config.yaml
num_hidden_layers: 10
head_dim: 128
vocab_size: 16384
hidden_act: "swiglu"
norm_place: "pre"
rope_theta: 31300.0
rope_fraction: 1.0
parallel_block: false
init_std_qkv: 0.0123
init_std_up: 0.0123
init_std_down: 0.0
beta1: 0.9
decay_fraction: 0.605
decay_shape: "linear"
final_lr_fraction: 0.05
MLP neurons of a small language model. Each row is named by its layer, matrix (down: output weights) and neuron, and shows model dimensions 32-159. Each number is 128 + 24 x the weight over its row's rms, rounded and kept within 0 to 255. A neuron's up and down rows have the sign that makes its largest values positive.
A block is one neuron, or neurons of one layer that tend to fire together. After each block is what it responds to, as a language model described it from the Wikipedia text at the highest values.

L6.down125 [113 149  97 124 162 102 123 111 152 133 150 164 101 135 131 172 112  88 135 119 124 110 121 155 128 138 135 152 153  97 136 125 133 138 115  94 139 141  98 128 137 132 100 115 115 137 114 140 116 109 112 125 122 119 107 100 140 100 101 101 100 111 113 122 151 109 145 135 122 162 151 132 205 144 142 133 111 136  89 104 153 146 131 139  94 120 127 119 120 128 140 189 134  97 151 181 148 149 155 132 137 144 153 131 182 121 141  89 159 135 125 145 120 132  86  95 173 131 119  70 102 108 119 102 148 115 101 125]
L6.down249 [172 135  99 113 131 150  92 141 138 126 166 102 111 112 129 138 142 163 123  97 155 156 172 117 162 108  97 113  94 128 139 124 107  99 146 150 140 137 138 109 145 125 102 132 158 147 130 133 163 170 124 132 111 162 123 144 109 139 164 157 140 134 123 141 120 111 139 158 100 115 127 109 126 140 165 156 138 154  91 135 123 108 147 141 158 106 159  97 131 149 150 165 111  97 155 145 117 154 154 178  94 152 127 166 129 140 155 123  59 140 131 104 167 144 120 137 116 110 147 100 152 114 145 131 140  99 102  97]
L6.down280 [ 74 112 132 159 121  85  93  97  89 161 109 149 163 119 123 140 129 121 104 151 108 126 148 135 108 151 134 155 171 161  81 178 135 107 121 133  77 190 155  89 110 109 114 143 148 113 125 125 165 153 159 106 149 142  88 124 147  86 118 135  97 114 130 138 108 162 104 123 119  98 119 104  65 170 145 101 131  92  93 138 165 120 117 126 128  71  77 136  96 105 149 165  37 171 132 161 105 126 101 154 131 164 149 134 171 126 136 139 135 117 138 111 165 155 138 155 127 131 150 103 118  95 148 130 103 140  86 124]
L6.down290 [116 111 185 110  94 131 133 187 160 142 132 136 105 137 156 101 126  96 109 107 104 124 145 154 143 104 110 137  99 139 109 172 107 115 143  91 122 133 119 107  66 187 139 140 112 126 177 132 119 132 122 131 140 172 128  90  82 126 132 152 125 176 143 147 156  89 172 115 123 167 127 103 122 124 121 109 174 138  91 134 138 129 150 109 114 129 113 119 134 126 128 154  93 142 125 105 145 108 139 159 124 120 138 113 129  72 154  73  89 154 126 163 116 145 135 113 138 188 123 143 131 164 140 102 110 151 100 119]
L6.down404 [126 145 140 120 176 111 115 127 112 102 120 146  54 161 151 129 152 153 135 173 131 137 159 164 180 170  87 162 149 104 151 168 178 132 140 119 112 123 125 114 129  87 113  87  94 150  94 158 135 155 105 127 168 104 143 114 127 123 154 166 170 137  92 120 148 108 145 139 152 100 130 127 144 120 141 113  95 113 105 111 147 145  94 133 145 166 139  73  94 151 153 117 115 137  95 121 123 144 153 117 143 156 100 151 128 157 141 129 125 102 161 128  82  97 140  92 172 133 107 145 114 184  79 113 102 140 135 169]
L6.down439 [142 120 151  89 103  96  98 108  89 143 115 113 124 108 130 145 158 138 126 137  95 124 119 135 129 125 141 124 198  81 133 126 137 158 147 120 129 105 123 167 140 106 145 137  76 131 106 158 114  95 163 109 147 165 142 144 103 109 187 114 122 122 118  78 147 152  82 137  83 142 129 144 142 161 169  90 191  94 134 127 133 158 150 106  97 159 166 118 158 134 122  70 139 149 116 148 124 154 118  96  94 137 183 154 137 159 134 174 150 105 126 127 114 120  87  92 119  87 148 149 154 156 114 123  97  97 150 140]
L6.down495 [121 138 142 120  99 110 157 118 162 115 108 113 110 144 128 146 125 133 136 137 121 154 162 134 150  89 110 121  88 106  94 128 111 134 138  94 147 123 137 154 111 119 155 181  99 138 112 106 128 102 164 115  91 161 169 127 115 150 132 122 157 146 148 182 136  76  87 111 119 157 123 119 105 107 154 131 123 144 132 119 128 119 158 117 142  79  95 144 146 153 136  95  88 121 154 113 137 165 160 207 154 125 150 132 118 123 101 135 145 125 121  97 129 168 206  98  86 136 105 103 104  90 111 144 105 156 152  96]
L6.down673 [124 144 104 168 188 129 127 120 152 140 153 151 130 100 171 154 116 124 118 136 115 103  94 142  89 122  82 137 126 165 157 136 131 155 115 126 119  83 160 150 155 125 115 140 134 148 127 133 186 125 168 105 106 147 135 114 100 176 158 104 112 127  97  93 136 151 148 136 186 131  77 157 161 153 141 111 105  86 179 123 114 163  96 123  84 122 102  93 143 163 166 127 145 103 125 141 112 139 125 122 160 161 126 168 127 122 140 128 120 111 140 104 120 132 127 125 155 146 125 109 107 138 138 143 135 167 148  94]
Tokens opening cells or row values in markdown tables and lists, such as country names in chart tables (Australia, Netherlands), rank and date digits, and pipe separators; weaker on mid-word pieces in prose (hy-gi-ene).

L7.down502 [143 138 121 102 162 145 182 148 123 119 135 113 133 119 130 127 131 106 120 118 134 117 127 132 169  99 126 124 100 168 146 101 115 135 111 122 117  97 101  83 123 105  85 147 144 106 141 120 144  91 110 144 135 131 120 124 115 138 136 128 156 116 131 135 113 130 134 140 154 158 146 187 115 129 135 131 158 129 109 115 159 160 121 108 152 151 163 162 141 124 134  83 153 153 104 101 117 115 144 103 123 115 133 135 125 122 181 154 148 128 145  50 123 130 147  97 130 143 128 140 143 109 141 123 102 196 143 127]
Field-name words at the start of infobox or table lines, before a colon or pipe, such as Artist, Position, Dialing code. Weaker hits on "be" or "to" after modals like can or has.

L6.down143 [ 97 199 124 139 146 164 129 114 143 102 130 115 156 152 143 137 104 136 117 154 149 109 103 129  93 111 143 101 138 155  76 119  92  97 128  99 159  70 133 137 126 121 153 148 112 132 137 146 132 135 131 150 172  86 131 102 136 153 107 105 103 103  97 120 117 171 141 129 124 161 166 112 115 137 184  89 124 134 126  81 157 135  79  92 136 162 148 165 123 124  98 137 132 165 134 164 139 140  94 139 109 143  85 116 101 134 170 110 134 171 159 130 107 156 155 117 116 136 142 119 116 130 179 163 111 149 134 162]
L6.down378 [109 164 156  88 110 139 156 119 158 116 166 122 170 110 151 108 101 108 134 118 172 143 122 147 101 125 102 139 146 118 143 126 159 159 164 148 126 143 165 171 105 128 159 142 157  80 129 139 126 141 137 133 130 101 129 140 113 105 140 135 170 177 106 156  63 122 132 142 181 115 167 177 129  97 122 170  56 175 116 149 156 146 123 144 178 137 152 111 133 108 150 144 133 141 102 141 136 159 134  94 132 111  61 152 118 119  95  70 108 107 147 103 124 129 135 111 118 142 125 117 115 151  94  96 162 139 119 111]
L6.down448 [116  84 158 171 156  95  77 132 142  95 138 147 100 119 146 140 115 148 116 116  93 114 128 136 124  89 148 108 150 113 114 153 167 160 107 108  92 146 139 133 103  91  87 103 173  92 135 150 102 140 137 107 135 150 123 119 106 114  89 132 135 137 147 141 122 129 137 108 114 122 109 159  61 133 156  79 112 148 103 108 132 136 121 155 121 140 177  99 115 126 107 136 131 132 118 104  40  84 152 128 151 138 162 159 153 109 160 146  83  94 143  88 142 123 139 126 131  89 199 117 130  96  85  83 143 115 136 100]
L6.down636 [116 109 106 119 166 142  83 138 123  67 142 137  77 132 120 113 158 138 163 142 126 153 137 115  89 165 146 115 113  94 111 118 124 128 136 136  91 103 110 125 145 143 123 127 177 137 164 130  81 119  95 162 142 143 109 130  84 120 113 119 155 110 141 120 148 131 132 118 115 101 119 136 128 159 116 123 136 133  92  87 128  89 124 105 107  96 157 104 124 110  96 156 128 129 140 126 119 171 183 187 134 136 135 105 152  80  94 108 122 102  80 167 149 142 170 143 111 133 110 166 106 135  87 125 163 111 100 127]
L6.down721 [190 158 120 143 130 111 132 139 139 117 119 138  89  79 132 127 100 137 108 135 161 177  89  97  86 147 127 115 138 111 143  77 119 104  96 102 146 140 133 108 119 136 153  98 161 121 145 161 123 113 136 122 147 129 156 140 142 141 134 160 124 145  98 150 156 119  59 158 160 156 118 134 156 126 147 133  76 155  96 144 118 143 125 102 135  94 139 165 117 161 108 164 132 147 162 148 154 138 130 148 115 127 145 127 111 123 141 118 138 111 123 119 140 121 150 112 134  86 131 155 116 122  98 117 166 119 171 135]
L6.down829 [162 103 127 128 132 106 160 117  92 132 109 115 211 111 127 146 144 127 141 137 109 130 112 131 144 119 116 119 168 113 160 119  73 130 196 177 131 138 132 149 115 127 143 141  92  89 167 148 110 132 140 152 160 133 142 118 138 125 136 105 137 119 107  96  87  83 132 131 118 138 139 148 102 136 122 135 117 147 130 113 168 149 117 107 155 143 132 138 128 125 125 123 192 106 149 138 107 119 107 125 111 152  95 123 137 105 109 112 140 130  92 113 118 104 128  98 109 125 129 175 141 145 130 174 130 168 156 134]
L6.down879 [130 129 135  92 136 103 135 191 105 103  88 136 105 117 141 140 125 103 101 131 127 129 113 153 160 148 132 117 111 138  91 118 110 136 119 134 125 192 119 101 160 104 101 129 159 128  90  59 114  97 115 135 104  87  84 150 119 165 146 166  87 113 159 141 159 118 116 137 145 130 101  90 134 144 165 116 149 147 110 119  79  98 117  94 110 171 146 104  97 110 187  80 120 146 205 147 104 129 124 136 107 133 180  79 103 102 136 170 141 145 136 109 130 130 116 107 156 139 108 139 145 115 124 122 149  85 117 118]
L6.down958 [119 103 164 172 115 141  74 117 122  91 126 150 110 123 139 138  94 140 146 169 144  92 153 166 183 111 129 111  89 153 154 119 147 136 143 143  96  93 124 136  95 130 105 164 111 133 114 153  95 131 103 124 107 135 137  94 143 154 140 145 145 125 122 172 129 124 143 123 112 153 146 128  95 104 151 169 136 123 111 151 121 137 133 153 128 161 186 154  55 130 194 113 144  89  86 127 175 126 173 125  95 111 116 111 102 138 174 164 157 137 118 152 100 169 125 171  69 116 158 111 117 135 134 151 109 181 119 135]
Field-name tokens opening infobox lines after a dash or table cells after a pipe, usually just before a colon or pipe, e.g. Time zone, OCLC, Silver, Conservative hold.

L7.down386 [143  94 127 140 115 162 136 134 134  92 168 135 142 127 121 126 120 127 115 108 111 142 138 155 158 109 111 175 143  87 170 151 151 149 129 135 120 128 102 127 182 131 144 139 101 108 127 164  99 184 132  83 153 108  84 127  76 161 135 141 125  52 129  93 150 125 141 126 159 136 158 155 136 130 150 106 156 122 129 134 110 146 112 122 129 123 128  71 138 148 162 162 173  99 110 115 101 127 182 170  76 120 126 157 142 124 139 149 127 109 153  92 175 124 152 156 116 156  66 101 120 148 139 124 151 121 131 109]
Mostly was/were/as/Total just before a figure or fact, e.g. census age shares (who were 65), table Total rows, and biographical "mother was"; sometimes a mid-word piece.

L5.down78 [159 111 131 121 100 122  96 147 103 103 123 120 165  92 132 137 167 134 149 130 131 113 115 152 135 100 160 113 136 115 109 114 136 157  89 140 113 118  62 136 124 154 159 149  97 105 111 105 124 134 143 100 139 137 140 161 108 142 133 150 122 112 125 133 134 125 160 115 115 153 120 142 108 144 119 143 132 147 147 127  94 105 142 161 140 137 115 168 125 157 164 159 122 169 170 121 104  77 140  96 107 140 189 147 118  89 138 131 102 112 140 123 163 171 115 115 126 150 128 133 117 113 138 172 127 163 149 125]
L5.down206 [ 64 122 148  91 103 117 142 143 154 141 129 129 130 136 134 132  88 100  89 110 134  99 134 111 100  99 135 143 118 106 130 115 143  84 123 155 107 147 135 124 154 135 116 124 123 122 157 143 125 153 139 156  82 128  78 127 154 106 123 119 121 120 139 108 160 100 130 112  66 155 113 130 123 129 137 180 117 116 134 113 118  98 126  82  97 127 104 143 143 118  78 107  88 113 131 116 173 149 127 153 112 172 135 118 100 149 117 116 134 167 107  90 103 100 100 108 116 110 130 135 184 146  84 113 158 126 131 161]
L5.down378 [118 106 108 114 120 138 140 108 110 178  76 113 132 136 101 128 167  97 129 106 133 129 118 154 162 146 151 143 115 162 130  95 102 116  83 142 128 140 115 145 142 149  95 123 108 116 113 130 146 146 113 117 103 139 111 152  99 150 147 108 119 129 125  97 197 146 152 154 128  93 104 142 128 158 163 101 161  97 136 120  96 133 118 126 107 123 138 101 124 101 139 152 162 132 144 150  99 164 185 126 115 163 123 118 144 141 115 110 111 129 127 155  88 106 119 145 134 120 165  85 163  95 115 168 111 103 110 116]
L5.down409 [134 104 155 165 148 144 107  94 137  62 122 134  58 101 149 134 155 140 132 141 106 125 156 115 153 110 138 129 101 144 133 150 133 107 125 126 148  94 118 110 147 124 122 122  73 187 104 135  82 130 162 133  70 157 121 124 136 122 161 124 115 174 155 137 140 140 113 118 135 108 148 130 125 177 135 107 137 132 156 121 137 129 135 140 151 130 122 140 176 170 113 124 163 161 169 111 106 116  90  94 136  98 173 141 141 168 144 169 169 131 107 162 150 108 126 114 140 102 157 139 136 172 117 107 137 170 129 120]
L5.down585 [149 151  93 154 138  99 120 152 123  71  86 150 149 115 114 136 158 140 154 176 152 141 127 137 118 159 113 121  94 123  66 111 131 124 117 140 121 121 119 117  76  94 138 129 109 113  99 127 111 130 130 113 128 129 109 127 129 135  59 140 116 115 103 109 186 158  90 143  80 130 142 130 118 171 129 121 131  92  75 141 156 120 124 155 115 140 124 137 130 161 122  96 142 183 132  88 134 118 102 130 190 135 154 103 143 156 140 136  86 112 136 124 119 134 140 151 178  83 138 167 121 159 155 102 140 117 125 145]
L5.down599 [ 82 127 144 149 121 103 128 164 100 146 129 112 147 122 136  95 102 150 106 146 155 105 103 155 141 143 127 126 120 105 114 113 140  85 137 106 128 159 122 114 138  94 154 133  82 144 106  97 137 120 109 112 129 101 145 126 131 124 172  63 130 129 143  99 108 130  90 125 136 120  84 141 136 153 125 124  85 116  77 158 138 143 163 118 139 168 142 101 121 104 121 154  90 145 114 144 175 150 132 114 144 130 133 126 148 100  94  78 140 143 129 154 132 113 147 159 145 117 143 150 177  95 162 117 120 129 172  86]
L5.down707 [152 123 123 184 123  95 128 153 123 174 148  99 155  92 122 142 128 141  88 147 154 101 169 158 108 184 110 120 115 128 147 100 126 141 146 140 103 200  84 116 145 127 129 161 156 145  98 146 128 113 103 130 100 104 123 128 124 118 154 106 102 101 161 140 154 166 122 148 126  90 106 104 156 143 178 130 156  92 110 118 123 127 102 116 144 172 145 109 129 159 102 127 135 114 100 130 113 160 113  90 157 128 132 125 116 157 134 125 117 110 107 124 117 100 116 104 124 108  83 164 100 129 120  86 138 155 117  78]
L5.down799 [108 126 155  80 139  87 134 157 182 120 173  89 117  78 172 100 110 156 152 134 176 153 158 139 102 111 134  92 152 103 171 107 146 121 155 135 107 115 117 111 128  91  98 176 119 138 132 121 120 165 118 163 126 114 137 106  74 150 154 110 115 110 134 153 149 119 152 109 126 111 119 102 130 184 113 148 160 156 112 132 145 160 110 145  80 183 143  98 141 159 157 130 127  72 144 120 101 133 112  87 127 133 125 141  79 182 147 135 115 135 126 118 143 117 126 114 136  58 152 156 136 122  87  89 104 132 139 160]
Tokens in Wikipedia tables and records: party names and "hold" in election results (Democratic, Conservative hold), "of" after draft picks or rounds, and section-heading markers.

L6.down77 [ 62 165 113 124  77 130 111 137 109 113 147 144  83 132 140 106  88 115 120 142 122 137 149 144 109 125 132 135 136 158 115 145 184 136 129 163 128 145 138 135 122 112 116 142 144 130 146 143 151 121 116 118 126 119  91 125 118 137 117 143 114 106 122  82 101 146 127 106 104 159 106  76  84 130 128 135 138 145 157 110 113 124 124 149 130 154 120 199 139 143 137  77 123 131 165  97 119 115 140 114  95 153 146 154 173 205 111  83 121 153 173 119  97 141 134 152 132  97  71 122 150 164 125 139 101 123 166 153]
L6.down356 [160 148 120  84 129 164 120 182 103 145  76 106 117 144 144 121 138  80 162 159 152 146 110 135 146 122 163 146  95 154 125 136 117 110 146 120 110 129 123 130 128  89 121 179  91 142 114 147 159 142 140 151  90  98 113 128 124 153 117 122  77  98 210  83 129 148 128 122 104 142 153 119 140 113 184 110 119 125 129 108 123 125 103 121 167 118  95 115 150 168 110 110 127  69 147 151 140 139 126 120 107 109 143 145 123 102 144 125 119 132 174 146 146 158 145 146 177 145 150 118 101 129 108 149 144  98 117 161]
L6.down422 [131 122 118 152 146 143  97 154 109 161 120 107 106 168  95 123  92 118 116  94 115 115 130 121 135 118  91 108 143 116 104 108 126 155 122 153 119 151 125  89 155 107 113 125 130 105 113 124 103 170 120 129 171 131 112 101 172 128 133 106 172 162 164 128 144  95 131  89 174 125 144 122 132 148 146 105 143 122 122 151 114 129 123 143 122  89 148 164  78 176 122 140 134 106 160  84 107 139 165 197 142 157 126 149 113 138 169 154 146  80  62 153 137 105 141 103 164 110  95 124 113 177 101  94 129 172 113 113]
L6.down496 [106 161 109 151 125 155 142 150 133 187 140 136 138 128 112 115 128 122  94 102 145 154 111 120 143  97 110 106 128 155 100 142 114 139 120 189  86 153  64 144 104 103 113 143 130  87  95 106  76 130  97 126 150 141 160 124 151 117 103 133 143 106  96 116 128 155 143 150 139 174 121  93 155  93 150 129 143 136 105 123 149 160 160 165 120 118 170 162 110 167  96 121 110 119 112 101 121 123 129 148 126 138  88  97  86 126 148  55 129 142 158 167 118  83 127 144 152 173 155 106 125  81 103 126 155 101 119 118]
L6.down549 [136 130 138 143 113 111 105 162 142 146 120 114 139 153 141 130 142 167 111 138  85 104 108  84 131 122 142 112 158  89 134  98 123  83 139 169 155 167 132 110 183 108 126 107 120 155 112 165 172 150 125  74 128 146 142 114 167 100 146  74 188 105 133 153 122 131 134 146 124  87 147 139 155 147  95 147 135 115 155 120 126 130 121 121 109  67 129 129 113 125 120 136 137 149 141 122  94 136 117 102 136 121 139  80 154 170 131 134 115 102 105 103 108 142 102 144 143 115 137 122 131 121 140 138 127 123 138 116]
L6.down569 [124 108 102 107 191 142 141 146 102 142 106 109 119 104 164 157 144 104 160 123 130 154 120 169 133 152 136  99 203 107 117 122 134 117 118 114 120 112 128 127 120  82 117  96  89 125 103 115 159 120 111 143 130 118 126 153 133 138 101 142 105 117  61 114  85 131 133 133 161 115 163 139 135  80 144 127 126 124  87 100 102 157 149 161 160 181 169  78 110 130 141  70 151 141 105 114 123 123 152 141 116 118 149 202  89 159 130 168 145 119 161 123 154  69 136 121  99 111 118 112 101 103 129 180 111 159 126 172]
L6.down637 [123 169  86  96 146 141 138 135 129  97 101 129 126 125 126 174  95 147  96 100 162 129  90 124  91 138 122 111 161 142 140 131 138 158 135 103 107 131 108 118  99 134 154 130  55 125 118  92 123 110 117 104 145 110  84 136 169 123 110 127 143  84 139 110 104 144 124 118 130 103 117 109 108 187 127 172 118 142 107 156 153 106 128 141 109 163 178 133 125  94 120 145 137 133 119 117 109 142 123 132 116 154 118  70 150 130  99 155  94 147 151 104 170 111 125  99 120 126  93 118 117 138 141 145 173  76 118 143]
L6.down963 [101 110 109 165 132 125 123 151 100  84 122 121 113 127 134 101 149 103 127 149 178 126 132 108 108 148  83 101 132 111  69 129 170 170 138 143  99 138 114 131 113 144 146  67 108 109 159  91 164  90 129 126 191  96 136 124 142 141 117  94 128 136  99 122 108 133 115 114 150  93 102 157 123  84 115 123 125 175 146 112 140 105  63 124 181  96 143 133 118 146 119  98  58 105 174 143 122 142 134 110 126  89 156  77 101 127  90 114 114 123 121 104 133  98 176 124  81 124 146 158 112  92 123 130 116 128 112  81]
Fires on non-initial word pieces inside rare names and words (Mc-Int-yre, St-ow-e, G-ins-berg, sp-ont-aneous), and on words after percentages in census text (were, who).

L7.down948 [121 105  87 188 111 143 130  91 129 159 127 164 118 137 129 146 184 164 144 148  84 130  95 123  94 163 104 159 101 124 166 189 141 145 121 154 110 173  88 104 111 149  79 110 145 150 131 155 113 135 147 131 125 156 132 127 163 115 150 108 121 172 133 146 178 147 115 142 141 111 100 106 101  98 121 140 124 132 128 107 138 127 109 147 135 141 117 155  96 115  65 172 126 102 119 145 132 169  96 106 128 153 114 175 130  85 128 125 128 132 128 125 119 161 151 121 141 195 102 115 128 118 101 130 119 122 144 146]
Word pieces and category words inside structured lists and tables about music, film and sports results, such as Cred(its), Silver, Singles, box (office).